config.toml
n_layer = 16
n_head = 10
d_mlp = 832
activation = "swiglu"
norm = "rmsnorm"
rope_fraction = 1.0
bias = "none"
tie_embeddings = false
parallel_block = false
init_std_qkv = 0.0282
init_std_up = 0.0282
beta1 = 0.95
MLP neurons of a small language model. Each row is named by its layer, matrix (gate and up: input weights) and neuron, and shows model dimensions 128-255. Each number is 128 + 32 x the weight over its row's rms, rounded and kept within 0 to 255. A neuron's up and down rows have the sign that makes its largest values positive.
After each neuron's rows, "fires on" lists the tokens most often at its 100 highest values on Wikipedia text that the model never trained on.

L6.gate425 [116 129 120 138 119 116 186  91 105 147 161  96 140 147 157  69 151 159 102 134  65 118 119  93 136 156 150 153 140 129  89  70 131 124  77 125  82 141  82 127 166 144 174  88 174 152 152 142 127 168  94 151 134 125 135  81  66 129  65 102  83 174 109 182 148 128 124 112 179 172  99 107 122  92 149 155  85 130 117 120 152  75  63 127 160 120 165 156 117 109 101 136 120 112  78 112 204 108 172  94 135 126 105  53 163  93 135 162 165 109 123 123 111 101  79  47 182 126 140 122 130 140 113 173  88 151 183 146]
L6.up425 [128 113 102 155  95 135 130 151  73 160 140  90 147 118 167 129 143  86  80 101 103  83 128 117 171 173  64 146 134 101 105  54  98 123 104 161 114 161  91 128 151  88 146  76 170 148 130 144  90 158 118 163 121 107 128 101 111  74  99 109  92 115 163  97 129 177  71 153 168 161 136 127 148 115 145 130 143 138 142 127 148 183 105 142 101  69 126 139 134 136 167  99 106 140 128  92 156 105 198  57 158 143 103 117 202 107 141 137  74  83 165 106 126  64 111  73 107 113 105 187 131 147 127 148 103  97 202 105]
fires on: "re", "fe", "e", "ge", "ult", "ra"

L13.gate594 [148  89  94 164 115 161 105 119 209 174  97 116 124 139 114 147  80 176  84 187 139 148 144 113 141 143  93 143 169 137 157 104 100 160 114 105  92 103 189  67 177 106 157 160  83 123 102 142 129 147 149 110 130 106 107 139 149 159 139 162 183 201 139 105 107 109 126  97 147 149 124 160  99 135 179  87 149 138 182 125 130 113 104 195 122 138 128 108 122 133 100  99 132 106 182  60 101 140 126  95 169 140 133 125 147 124 113 174 137 151 108 129 159 209 157 111 116 121 136 125  73 122 166 156 153 103 182 115]
L13.up594 [110 111 103 110 125 200  99  99 142 179 198 175 155 125 108 101 155 188 180 105 113  98 157 194 133 140 156 136 212 170 139 143 121 112  44  76 170 138 184  84  71 115 135  50 131 101 166 146 173 142 118 116 142 166 129 115 133 155 112 171 123 159 163 198 158 108 134 165 176 145 128 124 112 136 102 121 151  90  92  56 114 159 122 124 162 109 136 117 156 117 142 155 147  87 154 134 102  94 172 171 153 128 149 124 135 128 164 143 122 105 127 153 112 129 158 168 130  94 119  95 115 181 110 119 148  99 139 151]
fires on: " was", " to", " were", "s", " be"

L2.gate151 [164 139 137  54 155 115 146 139  76 142  71  99  69 131 161 143 126 139 137 156 144  73 125 196 109 120 102 114 127  50 148 107  99  94 114 138 100 110 169 165 161 182 158 160 222  39 126 168  97  90 109 117 138 146  93 154 207 128 111 152 122 156 154 181 114 109  95 150 175  84 113  98 117 113 161 106 147 146 159 167 139 109 115  84 133  72 118 119 191  85 154  98 109  52 140  81 168 120  97  94 142 143 145  76  85 107 148 117  90 102 125 109 113 166 138 114 148 201 102 109 161 123  96 116 148 117 161  98]
L2.up151 [142 147  85  86  99 124 142 164 120  93 119 120 113 131 111 139 107 183  94 125  89  73 144  93 130 180 188 122 122 120 180 110 112  69 129 129  71 134 188 109 134 162 190 120 192 117 153 129 106  72 125 112 111 120 145 139 183 108  79  87 133 157 159 173 121 112 110  99 140  71  98 111 130 120 142 104 131 145  73 172 123  57 150 193  81  83 138 152 165  80 131  83 136 123 146 132 137 106 101 110 131 120 137 108 145  73  93 140 140 116 191 117 113 117 144 100 106 185  86  95 147 136  93 157  69 141 201 139]
fires on: "s", "ap", "d", "ur", "r", "o"

L13.gate685 [110 132 126 109 159 106 126 160 137 162 128  98 132  77 129 115 110 164 117 157  92 157 103 194  93  48 124  73  52 102 158 120 147 134  95 140 197 114 160 135 122 132 124  92 141 117 162 155 112 158 114  89 101 121 165 143 112 161  93 160  86 179 105 102 161 124 133 132 127 127 148 138 109 104 138  82 176 115 122 176 120  77  50 130 130 185  80  74 137 111 146 107 131 138 141 128 177 122 120 152 108  18 102 170  78 140 138 152 166 122  77 170 125 151 197  89 111  99 149 121 111 150 203 115 125 141  79 111]
L13.up685 [115 121 107  89 152 156 137 157 115 195 171 100 174 124 166 159 183  93 153 112 112 111 129 154 129 168  84 117 142 157 155 152 111 133 109  42 154 145 131 106 123  83 145  88 167  94 143  91 123 140 120  45 170 146  95 138  84 153 149 139  88 198 150 171 208 152  63 152  68 134 133 168  36  93 136 135 135 158  82 140 157  66 130 129 149  86 159 123 109 171 122 110 106  84  79 106 154 166 106 130 142 138 139 119 111 192 118 136 158 131 111 162 137 144 166 187 128 120 143 110  87 151 131 130 180 153 131 139]
fires on: " is", " be", " to", " are", "See", " in"

L6.gate354 [ 89 106 142 121 143  95 109  72 124 133 146 160 106 133 117 113 117  94 173 107 135 150 138 144 217 141 176 127 129 138  98  87 102 149 100 156 187 177 151 140 145  77 134 117 109  94 104 109 135 147  77 167 118 153 119  75 118  86  90 157 148 108 175  86 133 128 116 162 159  89  95 137 117 151 103 216  97 138  78 154  44 162 125 183 134 155 128 160 132  82  58 121  70  95  91 153 119 131 118 157 160 115 108 118  89 121 117  91  80 138  88 156 106  96 132 102 154 180  75 153 145 171 111 142 148  75  80 178]
L6.up354 [100 111 149  70  91 127 133  90 108  78 109 120 164 123  83 118 132 133  66  64  87 154 109  98 148 103 124 124 185 143  25 133 142 119 102  54 167 148 127 140 122  97 159 145 125  81  70 124 158 113  77  97 137 101 135 180 101 133 119 185 144 112 155  94 152 182 113 137 138 151 137 133  81  80 102 136 119 105 156 164 176 114 157  97 107 180 136 132 132 126 122 123 120 126 107 111 139 116 145 111 144 105 139 111 158 164 110 112 108 134 107 102 150 137 126 128 156 163 108 113 206  94 167  56 109  61  85 178]
fires on: "it", "t", "ed", "ze", "th"

L7.gate489 [138 159 119  80  83 146 130  96 105 131  62 109 134 114 127 183  96 169 146 180 143 146 114 154 135 127 122 155  92 108 101 148 109 121 172 174 126 116 116 123 160 134 102 118 129 128  93 134 103 137 131 132 131 121 130 108  89  93 100 123 193 124 132 138 149 142 147 150 164  93 107 134 134 117 148  79 126 171 128 141 127 153  67 106 188 156 121 128 163 104 107 114 129 155  77 108  86 105 118 102  91  88 139 114 141 156 144 163  76 151 151 202 125 158 115 168 164 145 121 133  77  84 102 127 171  37 159 113]
L7.up489 [ 93 114 104 173  82 120 124 119 136 111 156 144 115 100 116 120 119 145 168 193 146 128 128 142 188 170 133 170  83  98 158  84 150 104 194 158 134 156 111  95  90  87 103 160  67 157 134 135 122  77 135 146 115 119 108 129 108 122 128  94 137 122 109  93 191 160  89 141 150 125 107 131 130 128 143 191  95  69 181 118 175 146 145  81 137 108 131  99 190 120 104  59  98 147 123 157 170 120 107 147 182 106 111 222 167 128 158 134 183 155 141  85 111 162 139 179 127 101 106 142 144 190 133 149 132 138 149 106]
fires on: "re", " Ru", "\n", "s", " Ro"

L10.gate431 [113  86 133 128  78 162 163 140 119 121 115 106 172 101  89 144  99 139 167 126 142  76 103 150  68 156 108  80 112 118 111 170 116 135 124 182 192 149 110 122 144 180  74 154 110 142 126 140 147 140 104  78  98  90  78 136 136 133 141 113 137  99 158 105 133 120 134  92 126 152 102 138 205 112  83 132 158 163 163 136 105  63  94 181 122 155 161 151 109 160 146 156  74 149 147 155 139 189 178 130 162 155 135 134 100  52 180 123 125 154 136  97  54 121 172 130 159 181 152 119 183 135 109 127 119 104 143 171]
L10.up431 [110 120 102 207 129 106 132  76 148 112 111 166 123  80 108 131 149 152 140 128 124 155  98  99  73 138  93  89 100  70 118 173 157 147 157 153 112  77 116 124 139 128 134 148 140 143 154 162 161 139  66 151 108 114 118 176 133 123 160 196 116 138 154 125 117 211 124  84 107  95 110 180 100 129 120 144  99 173 136 110  87  69 159 113 183 124 104  92  41 167 153 183 163 226  46 119 172  72 146 134  77 116 157  81 121 124 144 120 160 121 115 136  74 105 102 126 128 118 141 172 135 142 153 157 161 193 180 163]
fires on: " =", "\n", ")", "il"

L4.gate135 [ 45 118  58 145 112 163  61  67 184 119 183 146 179 126  70 146  74 144 132 136 125 178 114 141 134 108 157 143 144 102  92 157 133 140  95 209 107 159 129 124  88 160 153 159 129 111 127 118  99 170 134 137 111 103 105 113  83 126 135 161 130 116 139 114 161 140 163  60 140 129 119  87 166  99 103  99 152 127 150 147 113 128 105 153 128 158 122 109 158 149 113 136 123 134 123  86 127 125 141 131  83 126 158 156 103 181 172 145 101 148 154  76 145 100 172 142 119 147 167 187 151 114 117 155  86  96 161  94]
L4.up135 [109 139 118  95 103 177  82 116 152  94 119 145 145 133 127 141 133 129 128 138 171 151 101 182 134  92 116 213 160 177  77 134 158 151  70 145 110 133 138  96 159 127 125 114 180 163 144 133 127 147  60 135  87 121 111 129 162 172 169 158 128 136 135 104 142 180 130  46 158 121 110  89 140 118 111  87 105 145 138 164  97 120  62  56 129 151 116 121 148 139 155 140 164 170 134  98 133 111 110 139 106 155 158 155 132 190 146 122  69 114 175 107 154  69 136 120 119 142 143 171 155 137 122 195 119 178 148  83]
fires on: "\n", " |", "),", ")", ";"

L4.gate446 [120 129 139 173 163 153 121 130 102 122 156 145  61 115 131 151 109  92 130 181 125 160 122 156 172 125 117 125 138  90  74 143 128 133 134 147 114 179 171 118 120  73 175 185 142  60  50 112 119 100 140 145  66 122 127  87 109  72 102 115 169 164 174 166 148 148 119 140  91 132  73 129 121  88 103 131 191 112 115 154 144  89 116 117 103 139 142 166 178 104 114 152 110  90 122 136 150 144 150  56 134 118 148 160 190  97 163  73 121 113  59 114 118 117 179  79 156 192 165 156  96 168 160 134 131  79  74  95]
L4.up446 [110 102  31  86 133 149 157 129 129 134 143 118 139 132 117 166 136 115 118 135 146 162 150 106 129 113 125 164 189 119  83  79  97  95 137 124 114  83  90 137  71  92 156 157 138 139 113 109 107 136 112 192 149 128 107  99  97  95 152  96 171 147 138 173 159 134 103  95  66  73 153 171 135 103 103 162  16 115 159 148 128 111 132 185 121 138 183  76 167 105 105 133  95  74 137 140  47 131 124 110 127 129 126 103 130 153  86 103  81 124  78  95 134  78 126  82 175 112 168  89  64 116 161 147 167  90 149 122]
fires on: "th", "it", "we", "and", "ish"

L13.gate145 [161  98  94 146 138 129 158 106  95 150 120 153 151  88 172 145 196 168 164  61 202 132 103 157 104  75 137 117 143 133 103 129 157 164  62 152  99 160 140 183 149  72  96  84 150 134 156 113 108  78  77 146 123 137 165 104 146 139  95 165  90 114 126 149  86 163 121 178  99 160 136 139 161  89 166  97 123  86 166  76 139 120 100  91  92 134 113 156 126  92  89 155 133 118  66 134 105 124  71 160  80 215 114 143 167 122 124 127 105 154  83 120 127  74 150 104 107 201  63 163 102 145 135 169 133 196 148 186]
L13.up145 [204 150 121 136 121 145 103 177 139 167 136 173 146 161 161 165 143 135  98 121 102 104  79  89 152 138  88 142 108 126 115  87 127 160 127 138 139  55 113 152 147 176 137 139 141 178 137 109 120 145 140 156 138  81 155 104 138  77 142  93 164  87 121 127 137 152  78 137 143 133 141 143 131 149  99 130  59 130 133  83  68 166  70 117 113 150 184 144 107 125 126 117 174 173 115 206  57 120 173 165 162 158 129 124 210 137  64 107  43 119 129 120 151  45  48 145 189 117 133 156 133 102 151 145 164 108 135 151]
fires on: "e", "a", "i", "fe", " c"

L3.gate303 [201 132  97 147 143 144 141  73  96 137 115 126 135  76 152  86 207 121 205 101 157 140 132 148 154 161  98 112  75  82 148 128 112 114 128 103 120 155 175 144 149  98 155 132 161  85  78 107 116 150 160 121 117 165 150  90 140 120 105 116 185 136  88 137 171  79 127 174 124 127  98 147 113 140 143 141 138 147  80 228 154  82 159 186 104 134 147 187 136  82 142  80 100 113 108 122 116 158  88 127 150 124  41 114 101 114 135 117  91 139 138  93  98 131  77 122  94 135  58 142 163 131  86 130 134 118 134  91]
L3.up303 [121  61 104 148 125 113 112 139  77 131 123  91 121 101 148 138 103 155 113 165 180 135 126  82 155 138 113 135 124 109  93 155 111 119 158  78 138 169 144 156 122  74  75 150 137  90 110 109 126 105 140  86 138 148 136 150 131 113 139 101 159 150 118 172 160 109 145 150  89 101 137 169  44  92 189 165 108 140  81 172 170 148  83 124 107 134 135 152 181  82 138  80  91 125 137 119 120 105 107 156 158 104  93  96 152 155 184  71 213 172 191 117 118 165 100 209 128 137 146  74 131 154 143 158 128 153 150  87]
fires on: "s", " also"

L4.gate384 [198 209  79 121 196 129 138 114 124 102 137 203 120 104 149 135 129 126 156 147 161 152 116 120 126 101 110 121 158 127 139 147 113 126 107 102 131 155  51 155 122 189 125 111 130 120  84 231 160  87 164 170  81 107 121  96 123 132 106 115 185 154 151 143 138  82 102 126 137 163 133 139 103  82  98 147 167 170 115 144 175 128 132 154 168  97 103 128  72  85 105 121  64 122 139 163 136 186  82  84 146  98 114  49 178 123  99 151 103 149 124 156 128 111 103 170  91 145 137 151 199 141 133 153 127 177 129  76]
L4.up384 [166 126 141 170 163  92  97 118 140 105 177 163 139 115 144 161  45 120 151 146 156 100 156  83 182 142  87 160 153 176 143 108 102 168 104  88 110 153 128  70 135  89 181 121 151 146 116 179 138  87 171 108 155 120 156 123 129  91 122 126 162 117 129  96 104 178 159  75 122 138  95 100 124  87 104 126 148 168 102 179 163 115 147 131  90 125  99 117  82  40 134 124 106 102 163 119 118 180 112 143  88  81 132  84 141 121  92  83 168 112 111 135 128 101  82 137  89 142 100  94 169  59 141 149 141 135 106 118]
fires on: "s", "mer", "ident", "ing", "av", "om"